Weights of a small GPT-style language model, trained from scratch on English Wikipedia.
Training: 116M tokens, 14100 steps.
MLP neurons of a small language model. Each row is named by its layer, matrix (gate and up: input weights) and neuron, and shows model dimensions 0-159. Each number is 128 + 24 x the weight over its row's rms, rounded and kept within 0 to 255. Numbers have three digits each. A neuron's up and down rows have the sign that makes its largest values positive.
After each neuron's rows, "fires on" lists the tokens most often at its 100 highest values on Wikipedia text that the model never trained on. A number after a token or word is its count.

L3.gate80:120107169159117138106134073167157111132097148161110164107104164094176159166167145116154147130115107103175125136120144159138111136148110075093147120103140095157135139165127153120133157156157105115127147120117108096103161099164116125145125171128125077146122138119148114134139149106130169136122113157132130134099154137156088098099131128150129152128127077139113076105153138195165166118128065150148131127115129111098123136133120136113113138102105111104143116121126138135117115106088124
L3.up80:158127131110103132094147122135127105156082178141131104141124099143142096118115158090156109140091113125139124155088130116154129081122108099129104157110125112145140096167128096123066119137144097135089162091121163149146132092129098135126092135124136115156115120129161135104126085111161122122115116090160092148112118132063135094128132149117163124170097105100119126121127142118168121096162094130101102167156095151136146136127117131132123164122098139123155127101173188147127090121107153
fires on: "4" 28, "5" 27, ":" 18, "r" 10

L5.gate363:157187130150151133146105144123097118143115140127140142104161095136154130109146087135100177141126145125145141104140133137100160112106120137149118169086128175122135120102178124152104128108122201135095112202149171159137138156138125114174104173101105140104153100121132173141095143113131098109143155153124122094123124160132133116159105134090151126130135136118102138152100106122179098127127121131096108111138126139124135159107125102153139138158167150132121174114104126084121143089134103
L5.up363:093124104134143143128129141142097134109119148156146107141168153148133116170118140118087173105157102183128160113119141097135163109147127152167133138130094121095100151179117165078121129096093185137140093122121155160113078140127098155208138133129107135114097126111094154130094072121135156103135140135135111107161155151131144130146167139150138112141122137146117096137152117147142140100153156154159093131106125111127152129152124137106116161153165152140108133161103117125119152165118117
fires on: "ourn" 18, " med" 15, "w" 12, "ow" 9

L2.gate115:107135107149163131115153194135131131134125080153125182157108090104139128112175116095139140126102120160114107123133132150080087135149118110139124135153120124107149114128133087122116058127142116138143166187133124135142090169149104092113131153107126113107130118165132150117132174133143124177138101138134152118095127135128093111148119097114137109171135177096169130079090164104128098140150092094128128141142129101123158094111082111153163129112126130145140108109139138117108132122089126
L2.up115:091108088149155107122099111105095189128102111108118149104106128128140154101110141099162081133115161133153145146143128108154156131093145122146101083142112124108118136180122139086159140100128161190079132144109140151140100135103110114101154134089126123119104132116115125127136137112143125101127117079118117117113138101125129103130101183121110075117170167135122148095138160146177094160138159147144108115125126154108136154117145125093104141130082167165134103137137143084119143092136141
fires on: "S" 18, "D" 15, "C" 13, "F" 10, "A" 9, "R" 7

L8.gate293:124133107114170077120126112127158101144147098092088114131093168114137102153114127142116123149116145139111110146141124103095129145138121127149122157077124140109114119144141164093105133118131175103117114123090144121165180086128168148152134171107142075125153129111164102147137101060170139089175135111128124127097114095148117155136145135123088137119147111134189139146131106168098120092155135105109126132095128108134137182120123071131128103142106142126159162119114120159118121136125107
L8.up293:169101131161195128084149155143114139130127085121143126136090154123120114112123113138090111125138151118110098134159140118106148135099108103130158098093122153108081096155116174159127108155138118096122126100088145151113168118087140174119154145116119102131109062092138092132147089084103151156148137148144142095093123122165149138146086138150108116086191118118122151156099102136106132112119122114137174123130162133139140152142121125131161117127105129133136169127115127131088097107118136
fires on: " al" 13, "," 11, " h" 9, " he" 8, " ex" 6, " acc" 6

L8.gate211:121102098095129150148156117154099184167124128090105154135147199105092105171138128108123127133094115172167158155123141149131115098140141100123128139119128122136124125161160181118124113099121116089159143125124136132154114138114113149104167109127124126120161134114170173107146109109111160164161122135109142144154167158169150128166154092109089102120124145092110139096101129133155158109100121119114094131104169112124130098090087108108148118154161133091134116135108111135123177148128126
L8.up211:074079141103164115140046182121140142106132134123115146122132163129106112110131117134121124138139073114176098104122114143174162091146120110154096131178126156147148123143176119120140140095132101116099113136114120123121102129069135159155114141112144111136131125112120106142126073085140130161164103152122126115091113134133138138142152140138110114147136162167091084126155139132165154142135161128116079153142146134128144130094172154107135119145114150107115103135123149103143119152082111
fires on: "C" 52, " rec" 25, " Rec" 8, "ec" 6, "c" 4

L3.gate160:130119185067108112148121130108133082133148145094124132085099136140123140108089101127134128129165102127142087134168107165159093142151119125161119130138109125137138135169100097097129088118097118140098131139175154119164126116122124127143121121106135142121141145105087131123127154081108109116128165099101157121102111137153083141127126127157140081147069115120127177125155132126199105157085079133095115142103151084126138148130165134118124132101158153109154123164150118121126127121104130
L3.up160:122119132119125095152125104098156134163146121148127175102113106132132138121105137161142152136138115128118094137194155116163148122114081170110126141134126082157164122158107124135112073153086074106128125116147136142176110096121142120132142138104109142152131146065139137162103106091102112136130162122119106099129099140158140150094135101139094106116123132094164184115144159097173088124111142128086105125103140131138147115147162132155138097110151162166133136160146098092126121118108119
fires on: " att" 24, " est" 22, "r" 21, " cre" 17, "ru" 6, " ar" 4

L8.gate152:142112160136159093168110125106124100105080093138111136130122099106156120108134154150134119149118099114131106149111128165150144142086119139181131153163128106145134111135092113089140110107127062164142087134148097137172134100147165129145129165116120099117136118110128141136088139099108167055108157088171115106122132152090161094103113121145153125128126116085126102116135104143131147141127165167133119103103148121130089125139114110112118122099085086131097080146163119134107125130125139
L8.up152:135112141161134136172134131122123138106118160121120103116155124111117129084150149086088093148127130160143128108152119147153145111113099091136114102178107094175121138129149162148128148154103105120117105067161130137144137134107143101120117159131140148106102126078128111176124130134066138107150174055111177110093109150113188123109117134125134141164096138108139087116161106070107109119120104121130112130117123127109130112163122121112150129142147118141132101120109126120156112144186144
fires on: " m" 43, " M" 21, " Bl" 8, " att" 7, " tr" 6, " bl" 5

L2.gate501:127156130121129081125148091145174153109145095129141108120149132123105129102132181081083097125139158149117148118112148122134127103103169124149111121116104149099118139154124169144163147151142125126093120136128140161110110133145101114149102159129150175116126107173089111119111161151157122142127163123098117134148114136163128105112143093121122100169101129120069101150113120135184089110158154128094136103083104147111091144122145136128176098129134139114102100115112117131186102120137070
L2.up501:132148109133109117106118135115155144123162070110097148145130129125125147133133135124116103084141094115101150140137106115122175160128131159122083120070132123167144122140131111120146115118138104133164106125083117125138150145120123107152119169143153150097154103137135131095142141187194098136129175171120085146161106116103126132137138117112096130086089109161148142146133089167112109117146144143142155146116096163120112147050109111144159115096075136097138109133132162133158129134135140
fires on: "ou" 35, "over" 20, "out" 17, " there" 9, "old" 7

L5.gate246:161158133121141138144117116136142117120130109117185139131143113148165100158098106102117144165116202161110109142146107180136111126149113126107133135108109149163114129154145134165084145110142141134105113101118111122118129159159145165133089122158130124097202118136143070121130078155153108140146126116133118095087154145189121090128103102130129127144138119141132137140149098151109138137146174126135111138121177118167163120154150158160175136125163124101140154130148131135161114159154113
L5.up246:138129151133160159170165118108147141128113103152082173127119102150141128146114125127100114118133155123175106134142143105119131154158132121140165130143081119116194112129154113152077123099117151105137114140083132120107139150129133145131124159096123108128153127109172100114123145162107131156108130119168132128114172118165175115140102132127118114139147142136152127141157123121128125105166137135125103143150177100183178106155150160101149146074147060106167126134118153159141083138148146
fires on: "ar" 23, "m" 16, "h" 8, "il" 5, "ier" 4

L3.gate500:129141113119108092107085085160142164108137135137149128153119119135137145098116142178081113109147122144163124116146110102136126122109135086109088111145097109075087120122164121102119150127151116145186153111092112100083145093119150124194138148121069143090139125175140148137135122105129114122145135121118142149165121159138128094124110116108106109128164101125115085151167138107155148156136157176136117128114187122089120131102120171131119102147124115097122106165123140109136142102117127
L3.up500:161127117086127088082104134122145112074113123076166145127121154132130092158122108099077131144108143135086100105159110132095102137148086167165110114104100114141123110144186113100114108120161135142152119139121100041129148161126129139117160128146088126100122121161147128113169164083145146160130131130111182145155126079134129121142147106140088121139110143126116153139115073128167098133150135139144138097133140106133129131121139151105129116119141122118159094138147150118145152137134130
fires on: "en" 18, "ath" 15, "ens" 9, "ir" 8, "z" 7

L8.gate131:177143107133143115135117117152112152149137146150161173131140140138148105109127143097123118179107117137111138115146107131112129159129123124083082094138135147147178104118073114139132103139124090135153119143147106136120163120131130109117098158073138123077142150101147147163112109124144093135121153171104162129107099132107138135147166088127109102101129094064106143171125147098182110135134074107094142176123116107140121141152119147156155109122107140138119099144170133133126133188140130
L8.up131:156144141145126134153156167164145155155154095133090165146092111116139097122148143160130099141088134160156125126106089128110093153122093129120109122117110146123153083149103146146112163159124093126172140155148114122133148122090111086142150109126106158117104130132143146154078146108145116098169165163116124103122091138145160134117124077119145128094123105125155146137142160107127127154111150154106180145134160083095147095114173130116139151113162164151100125118120139122147188159130097
fires on: "\n" 34, " M" 24, "." 12, "==" 12, " number" 5, "M" 5

L8.gate528:092113125145141161138152117149109135122119130118120171122139133119113116120167138135115144095086145122122094128115157117115129141108104070166157135118150141151100171152151169134135122105163083118115132140121109156118082137139147128164134128144127149143127143133157148170074123113125102163113152141150179106075152117134093140106161117142103142092146135127131091119150080118160146158096117112146143112179149102104094167115160125104145137153107147119107120070121130067105128132112076
L8.up528:075105090126133109118156158173164109091161072123158166151140148135130108107127139137121130081139091113144136163115138152120128088131127086120115117145115090130128097154150134142145094124132081106076128128127144110125110141138132148130158110139089111145133154155169115100127146115193170161104168151135144176127147097135110153111148140169103152131147129160110120113189109142143099141123137138099132130161116135130162128131141103120105130187131124156133162119138141147131148138132074
fires on: "c" 13, " co" 11, " p" 11, "ac" 10, " Co" 5, "ec" 5

L8.gate351:114143151121122108122147166173124116113176121108116126115128167154157171099167128073149105119135133163101101122095164115139099127151151118134120145152111150118114084154111143128160102140122077091162073133097102116124131139134151130125130141119138103112164118147120151095101097109103109139150113134165128093122101125097131121137131129146105106151129107089136083157079089115159136084099142127158079144166077137088110132133159119098106125104087086154118147117144121127109140141155124
L8.up351:111142108145087099145156118109132109092131117142139141105115154108116124096105153129080149110139125132123116121152152131161131115104184126116135119129152116134117122121125158127129110150126100080179119152096102109104121114119137170130131123092114111122153171155098148133072164099108140128136156121122137091085099125135172151126144124168108111092122096162104112147100115148153071111090132198160105158121107131085104133154107067111146106119145128139146124107186112132095134108129118
fires on: " pro" 17, " con" 16, " cont" 15, " inter" 13, " per" 9, " ac" 8

L8.gate487:138128124078148124090168110139110120101143084189090127143117124163124106124092132139133112136146103118112121153101116140101144131158131137092143161138165155145101117115141155147134121118123183114133118156134096193114128115125161094140107122102129138126146074126117144121127157094142127110127119128111134120137161153129154150114165096117151098176116138129116112180132109145100091129188121110124054123152143146099101099128116136107176146112116080166115137154146129137111137102173140
L8.up487:124122158145128138117149096143112145112144093165132149136106130135083098100121136120135133191173104129134152126076122124097132128118123114118131105133124159142155102139113167103132153113106145092095136163128099176103169111095150128129142137084107109154122116120111154098144186151102081107112173136092141143151132145139128127080146101093150085161119149087119119136118155131117089123174141104106094071146133146143119108135147103085116147156120141106110135183138127151148113109126145
fires on: "s" 24, "en" 13, "omen" 9, "ers" 8, "embers" 5

L2.gate109:151166104194110117113151116128120144152114092147122117121067118142138129124124113135124184154132078122148138127138171112155110131087127096144150129089151140140125124116079106135154131117135141102167138170141156132130143147096115157127157128121115119139165174150114162150077125132111116081157114121143135123104105127119103114122130179171103152127170129154157085129130132098119125115124117128142151085115150151133112158083118140137126149122103187188138097102101118143125136097131170
L2.up109:109187142108111120131175117125116104161136140049140142125107113112153109091125128104096151106113128142134155114141097118132113119138132132105158119101113175101138116137127097120147142112176161115125116113066110128135128146122102106126155162158169120163114138114116098136153131159115105126075122050163074140137121092164149126125125147110122104109139151121073117117123129143140116146144118126117123122155122132183145176102137139109130159104123130069131082136096138134136118120139146
fires on: " a" 29, "oy" 21, "ol" 14, " loc" 9, "v" 6, "ron" 5

L2.gate635:136131092152078158145119091145136110122144109107142133141136149142095095178116131132096144113101125109083155204144107146145119121153102143141166167112133145115105148143159122095148099116117124153151122127158134146115104089140161152143174151121082151153143163106132142139136151161135127114103167112156117134130131141121096134126080129119099090126106122127142115098124150122115141145113149092146137077113149118111126061112175133084125124136115065108096137180133134134162142137151125
L2.up635:127158092106095127122116103117129115131117136122092130135095144119127121163134157117131119165138158126131125168132155117146125137134129151127132122103077149127148177154133154131165109100138160147150130108159082161169098155155150099141157106100096151176155137106129129130149136138152102170098111144125132144093132079121067170086079134140127196137099117138102108082138110122125109110095142134163108088160126128146102085111108112099119117138164110127102157140108142135096102143142097
fires on: "wards" 16, "ed" 13, "iv" 11, "ward" 9, "A" 8, "up" 8

L8.gate195:188132131183105108160116130105128138084165135144164092151134138135138107117105131105145163157111135109093189132179096153137114140142090155160153157122174104133087125133118123107093162139147121144106128100119146132126138169122143109133130090143112117135126125077138099153128123126103132199118153133136130092156134113168097103103126114117130159156120137144124143172140117130131145117130123171068088142092131125167133159130129114155112113151087119141135140072145109138123110118108129
L8.up195:067132137167115143116149152088134187116112129117109146141141105140155105149084095102147127088129144127097136134092178137126086106135119131148144146152137124131124091119109136144131115155101123110115121114137136137135129151133116111141137168164192139166155152125163155122131118125152151105109095112112147137115135148139115131114089151120145169107138126166163139158135107153131147119173144111105123132086127136108137188167166118184141147096091142092152154124126118105133096148143200
fires on: "ar" 29, "h" 11, "ur" 7, "u" 5

L3.gate11:155136157135118149121071158159155129097137133109125082147122139098170094114104101106127145153143162142131115082174114110186150165133115121195157173140151139115150111140112095090143154113131157131111149128138091155141135176155112141099126153166131116146146144125136113139107148111084111108107138116106148092121134113120116141113131126131140101109129129067094116144135145166116161129125133121128098137148142179134144088138119136122136164102118119140132093070125187139104162146137118
L3.up11:097118099145129147183120135128155135116137122174082128141097139129148126158145128119128148102146156130123124127085143112109132143115123175130069148113137175121105130145156133160084132126157134151154104127099129084127103175137117153166116090218114104141151136174148120140152139133145148107140153131133087154090109165171095148184111114115132162153155159143137112101147132140097127154144138130138119120151163108099080116124160113106138121136123139134125130116121084103097105132132110
fires on: "eb" 21, "j" 16, "b" 9, "oc" 7, "ath" 6, "f" 6

L5.gate369:145118139106117152135109128128131096089153103138158087084147167135133123129104131107142071153129130102055115116131134153131113149141096120189081109117148103159153133140134129111126137149083109128138109124102130144137127135142135076141116124123150158139157087121090153137139130055183119095097144119144106096158138122140149146110110132084104121109115108205132120150131093081102140103098127122102120126137161124112113107124144124121102155133141121135105113129087147105098092126150124
L5.up369:149112128121121169101151141135112149135161095096147131130170153087097096118112105162113128132146108172117130165147094137137142096087114139129115138160125142128098142122121122143096119142139135069108119130096116136147140128111194140171121152103085137158152125130112084112132127112128123132183141114135134132141164117092123158112087079151126092127138126107116087087148169118129164147109180152191156144153130081087137148130122130138123130151106149135133129168129148123126181148114112
fires on: "en" 33, " Count" 9, "her" 8, "ry" 7

L2.gate589:141143157125076130143133134139128111136121146150123128205107119136130135194132106078148143131140153129127110110088092157191095111125137143130134142140124133147102089153095154142109121132153098113141126163133102126125141149143144131124116162080085098093071124144139077153160167137079116115090084115119107151162115097152132126115129162106105088108139112145123151124116146161135133128161127116123112127133121112092128112096108111136094110091132126103154070122147164113134112112150119
L2.up589:153092088160129126115158129124111131083110158161105132108163152146095133137135147090163115115122089159123102113134152197146109137099138129134119119142120069160126100129150112106119148135107090116100124174163174086114124153144114110158119093097134069134098142133114148120124143176142155086091144130110136132127107134116122076120128134142171119138132115133115176109136139042137118104118121104117138144135111159129120140098106137131110122128111139124155121110133117171128096091151156
fires on: "-" 31, "5" 17, "erm" 12, " |" 8, "4" 5, "2" 5

L2.gate464:147096139149119153151137093086085146152120109131145137107109117108173126111113144107117139130106095122086112130118158138155135149113116157141143112091129076111137104117150123117118126128120140109104157150134153140098149121143105118081146110147121138106114095177165121173104134104131151139130131107156088123149140093174101086129166129135157146114114134119115154115071127121142118141131159135150132099135167107091087122170137074173102133097199161104111165117160120101124105130119095
L2.up464:120138146105134151157115119119152173105115113126121122142085124146128071151149115116197132124123139081130142114139119102095178156116170134150107127116131073121141149130107129143143098123112116123182146080150159176139141096101090123105140130159179146105099102154117137141168109127161165105124161102095120096131126140106137117125152145107099109099131112094130170110082159157093122090151114107153146126130133136159163147089113134135158119103143138132095154144160100120106109115143120
fires on: "im" 37, "m" 10, "te" 9, "am" 7, "sh" 4, "in" 4

L3.gate151:166123139121169137120112157149104078106170066115131113148101139147113072103105103131132106132091136115068114099138125110113141124109142121118112092095178138144133124135098143135151111102082131119149098122112119083135142107152114122116084141067151124118095057149130139112155119071164155108156120121155121086121125105111154095117141102112133130133131110161110123160104142124128124161128133131079124088116132140145109143133119133139146133105143117086150139160160166129129126094112110
L3.up151:131126129145118150143141108134119138109124116138125090128149126132181158110122123129123137135115135113130137148118140154160114131118135155156100106170121115092080097131093160132155104136099139172144135136112206112116115119166127154091148110106152118161117149118113079129156095142170116121160152162093104136118162101146139192130103109074118157100153148099141099132157123081125105100124155128145180132101133117096198140160147087107142125132125126153160093154147143128116136124139141
fires on: " he" 39, "," 37, " who" 11, " I" 4

L3.gate227:149109089131104124096132136144135151152107138153124132135057119095179095124142099156110124157139129092143103141146125131104094135115163101138199120160142108138150142157099150117110120155119118136126138133111110132139121115121111127178094148124129127125123126179141109131160147088066135121120142129111150171106161123145112108140138165127095091139123174134151160114058100114149097163122148143150146129121098147105159117136137099156132163079105154150122139113100160141098093101124112
L3.up227:119123085137118120137143110119137145091100162110129112086129100144114106098172124149118099097126133144154149092122113112114138187118143098140123131142164072120139154107093146128152061109116118129104138163142131129092114096149125132158157122119136122139142128145150117186149143109163105145140109102174115149116128188169087139142116152088118161103124178113153150124115150087147118164089125154094151134145104158128168095136135110122170155125121157137137114078115133126136111115098130
fires on: "l" 21, "t" 14, "r" 12, "ant" 9, "D" 9, "F" 5

L8.gate109:103147106120109149150168107123101138147116109154153115136131125134141172125124107117114115144109122106149096133120104155161128104125165138124153106117128163132128162152146139142166137147114205112155128159161165133119102133115102079132122133116123145109151109139159114173107109088150109116113105122115128143090159181124116129112163136171106132059154119102134124147121161075140142126114129188153149097092122101094136134068132131084145139147111137085119123144068141121134126101123124
L8.up109:126128145091136150081143116103131094092164134124129132115130144130110146159172090135145137144158113161113131137102128115105110145107127103136132066108156106154153149159135124110131145150149138057155140141152146152122109121122078125127150142111131106110137165131161120135125088136117118141107145154109142113095126145086133138182135154189125110125130134080180138126145155091115120111130136161139124060132151102118129094094109104113139082144127127148136140121079175108180132104097135
fires on: " St" 49, " st" 35, "St" 10, "ol" 5

L5.gate148:087144154109144117128156125130115102104107130104125107122138176151134149148104114055131131128119152163136090142145085113092100079119127100143130138125125132133120160159122140131141151150146113121155112123131143124135127165124103132203095151167146148165129094098117122115140133124136179117151119154131130132112139085147112193119168105098119090105145152139152110089126151103148111154124173167109126143136159112112117130147093127163151134129153147095129094123135061135158095107132151
L5.up148:154131117060096177163115115160144140122122106111167104148125099130092175130134136155155139100175110125122126132131123137082124104098115115136127126096141128134156124110170146130152168092151147127183118144102146112154140157096132100105157145154123120127098106115130115110032137111121117134063160109134153140123146124133111130159145105157132121102118120130113129132130128073166122101145133151141129101135152128138104112156115118114142095123160184108152102094128159145131143108096111
fires on: " St" 69, "St" 16, "st" 8, " st" 4

L3.gate628:138120139089114152103124111144145113148139152146127125117171130151123125103112126106105149105110113139118143102167101147152146158128111120175115122087086083095108130141146152119107167147127122103099123139130116123079115141109134112138154108099117114090120135147080140110120062113128114143126118104100106129154131118071147182100172110067151103165200163099104117150116115138149111141091161112120114123138126119117144169094101120116144187125154124121108135104094125129157136105137147
L3.up628:084162128144119109109105128092152145104114103118096119155106132175120131117105139136102158141126095153124120097107135166140103145116130195126124112159138131151143161140134114147078167142143127106088172106126109088165127092097119146122148111133122163131129123126149127189147141092144143116102097165106155128136179111151113144092131156084124094161139117131170134116114119128135084152162155111153101119121139120108150157097104156081121107132106097123119133159121128167097137137151076
fires on: "er" 54, "en" 22, "ens" 18

L5.gate531:102165130088139137168084138096074146134113181169141157123119152149134128131147102141113153142123127086122090148106150124131136148128125141158100147127131138140116148087141112121147082126133094089160166126164152112109129138117142097113122094126077123115141141139161140110123136131143106082131188119106142110122177121159141112150104129105120127143117168150111108072123178105127099128139129158092114134167128157121133082124119146147095113133105154115183084152123132110168096160132128
L5.up531:104117156093113118103115115109114149119138137156128108138110161124116110150108104132112154143129131127120110153097101131156100123103115154176132098160147153133116137105154171104130143101167108124122132096131144143119151089115140082166135111141146119084115121139156173107145133167142182112170141104153160157093130125182173157182125175111107147171115113130132140141149107189109110174154101116101118097108119173108123134112096107084122138136144139125098103124115182132136117113133117
fires on: "l" 26, " Bl" 22, "fl" 9, " Fl" 9, " bl" 9, "ens" 4

L2.gate607:141130136147118100118136194113101143140154107099113095135127132158130131097082151116152130122138126115162118090109166112124096108103066170135123101157155125145174106131118192131134106112132120140126130151130137122106140147187118163141148147093094124120140115135157103156105199126106152117177139134164159137155129098171128159133114112141150092119147078095118147123129104121113120124161120141127141154151127096121167126124115116125132105100088117148134105141122175185108154116144132
L2.up607:154136132067136108124139155132124129173130148162142117175146155134128173126102133123186136162131169128155116095124143158102147138163072147146136146113161127145150117146091154114123138082121103166114130123131133120072118114154139149110144114129098144153144145097133097121112158100127124113145129172142154075161130133133144123139096128152170118112146109148122176134112101113075105129144133138112125147153117114109172106140107149113093108081094138132156124150139125174130173108146078
fires on: "s" 16, "other" 14, "all" 12, "and" 9, "ather" 6, "land" 5

L3.gate224:104121126128072179141115105116103151164115147101136123130153117169130122107120130156143091132099112116132117112108122173137095171101104127138125119126110117079100103165152168142158149136138136135145136154115177181130090158128140164147126123146094104148150128174148131141098175126132120136109143145143136140110115130151171138135166112122139133121119104182120154104124114159125089183171129142095173131145138126156147128150146156149105113078138141140155135165118156129136139075162094
L3.up224:132114162124119131107141135113124128122113132116133119095120128169083114105086104094122089130173081122127137131134090092115127086119131130127125170124135111089123097160101172122154139119147161132097103147133178140111149165168126119100134141110113110120132113116134142103141135127124106118092092079209092136117106110113122158104117112104113112197148122100112127107112147146122124152100139136100113082157100129093117112114144143164108117126176136149167116138118117064131096121143094
fires on: "ly" 12, "way" 10, "ro" 9, "end" 8, "y" 7, "ri" 7

L5.gate452:105121160113186154107130108097130110112127134093126122182102131107118122120186123132133150117110118176138134141116153153172162180106140138104118123133092126146106082124084136126113145132137076138084122095176107154107138067133123135154134077098167097110111142082114086119124134129095101127122170104116163138136123133147101125167154102134138102125186126109117098141114118131094089141152100104104143145149122123099152119140132125145136130096152130151109126138162117124141152148153147
L5.up452:116155133156123104142131175115108093145138098130162105174095128146116113125143125174130187145145151116157129141096151108120103114104115129142190145158088137174135061130091141105142133161121085120089158114156086128116168089112115112164134176112091133164120126109124133134144149165138109125132162131149123146138116148089088150121118093086113124127136120093129135123113138132141109109163133118172095153140148128116126163107156108139158139118151119126123153122164156070147124127126143
fires on: "s" 38, "ins" 10, "ans" 7, "ers" 5, "ll" 4

L5.gate580:142132111136182156141107131109091076110138105121105140170170119124112108123069129113122111135091153122110154100139063156133151139145108153144164124145135109146138138146131115109187112129090104127152095120106109130108166101120161121114106119121123092134096106087112130156113143137111113126162124113105152153121134171094171137144158160133130136099131128054134126105122125166128126166113121143115154110103126089147093158137104120155106174089130185119143112122135106127119145106093142
L5.up580:158109168142140122111131159105108139130108078141125104152113082154128134153107155119132133140140130125153167127159068107157151081120107136103136121186109129109162138152156108157138097097128107152131152138195136111123160126112169144125130108134120131080128136092130117125111139138121115082169138133115142111073168162128173117157154150135152096097150153099132099127102137127138133176105152174106145128151119117164140114108126129165139150083153143121129083125122115139168146112156134
fires on: " m" 74, " rem" 24

L2.gate596:124153080105125135086122115129167132084135112133123121132128102119171117126123126168127139149129092114059127127077120117110097135119166093105144108105159098128141123157155138119144157102150154105134142128177146143165099155118129146120149156139152137153143167146100111106121084138114130141163114132142150132148162175108131155124142096110152114165118108100146181133116153111120113176123132113138083150127106119111116160109126153112175172147087099156142136126077115164144108105140085
L2.up596:139175140162119099106132114104115148138133135114106169159169086098127114098115134106136169130117160134160135069155152162130101110139134148121104145145114124124124131099103112149119160114152116091107158173129087106098116147107121135130157115124097102110154104087105117075124108110109108118113081158132093134149124134118146169108141133103153138117110147096172126106152109169144102142127159117153136086081169143145160116106121154120103126142165077164135170153109151135117086123143124
fires on: "or" 74, "er" 15, "6" 9

L3.gate330:116128132131127131119125102153161168148128153126153125135180131098122119153165160149143123132109142146100156166111116104124144181149115097141174114113150152093152099147152098094083132107104096131154136118139113137136132110109145127101143156142128134089137113101104060117127122117124087147169122148151153140161136122134117167137138087138163096120134177085135146179103144157141094103080148123107125121131123142108135097113108189139149136149143136147189136141082109107106111147097117
L3.up330:137173122098136110129177151154070136121130169128116155130149154123121128136154109141148103148057068121140106100084097154146135139163134140126132099111141120128177120055141127174159126084174126084124084097145129122137082095149137104140087128108094090161135141172116125111136104138128116129131136082135097104136131123147116135119116129120101120082102160128128109131093124122157107131144119110128148136130135107151117127104081110146159134120142110122131119151103139136165159144105119
fires on: "a" 12, "en" 10, "o" 10, "ent" 9, "er" 5, "an" 4

L2.gate446:119142139113115148124131107149069139147146113106161183130107088115117181135150142139120098157166113154140123159137124162118096131140110122101110101163081158161089133147151157109091158140155126149125150145131153140131174140133140123142058156132121125143153124153100154134131112158136102157099124097118141101139087152117174128137131106105141114124153129164118117108113081115105161115147146132086143149148163076166130111161095134077133103099100113120143112138110114106127121139176140
L2.up446:159125110082129186126131137163125143121126118142164132095152141122159147160127116148135129115131106136169112150110134123120131124129105100101155102151117135102166123110123157134146137148150140151172121102106157150114135066086127112131073140120152148155174131190100126124112100107145147117154109116101174143149139099097141157119181124108144123169161108126094124127152123130130131130104115138072134124162133100111122138209183136105174120125116148165132118121097135139149126114132159
fires on: "ign" 15, "a" 14, "n" 11, "st" 8, " such" 7, "art" 7

L3.gate225:132167135084147145151128174124138156122110134097156104195152130149165097118092126118159089167118098124162105114118131124157123106123085105118168174142118166154159119137122123130140132098112115143103104179187145112128120132116123153117126106109166111113167135146135101092103173121121101116090104099091103128144178150138140103113110111132108095128139108162120136109089109134095106159145123166135126146094105147121094109136125140149133138104152130121136123098148163162152104088157110
L3.up225:128131139124148128124098172127115127139126107110127089201144125092123120100123081103135110156108090130147111109104116142138112149164094157121133155145110099154104128129146122133118153100164129151117127174158133136153072146110166122107164136110131111157146083110071112133161131139148113145096120147151132109143157145158082119117102137109126156117178084180099128094175138146159126152138135118163119147135140162103140129146095107172134085153154134118152103118158124107090133096129125
fires on: "ed" 11, "way" 10, "ly" 10, "sh" 10, "j" 9, "ear" 9

L3.gate38:146125113172166130129121129103145130113156179123153128107128098100126128090169117121088152149118096109113141128127139139112147122146169125158125114150110114178131146144134107108120121150162132184154089113109152153161057091155138153116156156157137100133130151129100130132143098083120151138172165145109109123107156123170128130138132136144176139139151134130115102160129124163140157135144120148101171125154167141157099072129121082158129136106125138132142057111133135156146128089144132
L3.up38:130127130166124094146121139124144106130128173082159091109126094130093107078160088105098140098117141110119128160142149120107139112160134141150134109131157117130130115141117088162125159134169161151121132112131141112162100106131154108135164138134139151144133128121121128135100104143108108122162125148113099114114149159135122104144144124113166101155122108123071108154142094100141109162162123162073149101171133131158126114145094075199091074122120130134131103064128161121159136120122122
fires on: " station" 20, "uring" 11, " After" 11, "fter" 10, " They" 10, "\n" 9

L5.gate379:129157101184164143164120143079101148133123121160128135141134118130148073070130100120150089115113130129140133164128122108161173108176126179097121143141112116148144134132079114169133131165098142116139140094107129116134089115161134109121122134101116136119108099104166092117146135159106114133094154095074094114122131151175124098127115121115104125091109150123144149127111099129118087141181178112147137078109125158125084144168150114140140128135128167127110141108151136118127152110119118
L5.up379:151115125126147097150166177137161158119126092122107146110068128125113120126129070157115188081117106095128151092132102116125145094114173131090099090103132163145142118142109109118087163161109136172171140111156109109150135103113148106108083120141131122127129086111118132130109116091110140123134126162103087115133133107130119135143129126157164130084122166169141150109124142088113134182142155119160152143132115126138093130099093117117162114144145137149109124117175126152155100130135106
fires on: "ip" 29, "um" 13, "om" 12, "te" 10, "im" 7, "iam" 6

L5.gate548:086134122163151131141106114121194135064099170168100102132131152125122111164111163128184140125134073153113159131119135126170112122105143094118139109123111121150144115130091118099093097171110166103157142124139114114141125101112181109119151111125097098151137161128108139092092159109133104135141151128065133152126082169152118141123143119121142125115159166131162113106117153141153123106106121143119105143138137128088091144157176127148142121108115125158112149107171135134156131135142107
L5.up548:136124147114160098167145120090174125116104122107123102137096141089091135141124123140130147163157092132136106124142135149124151118096081088101107121153115130131115102093165107117115131153136164156163118095122111143162155065110174106147165140073171119112134121142145123150127129067112125129134177115120097106140125111142089103111107111137153103143112088131164169093132139142182099098108168149127128157131158111158109131082104127122139111146169143118142123147119113142129163137143142
fires on: " cre" 23, "r" 18, "ue" 10, "u" 7, " also" 7, " str" 6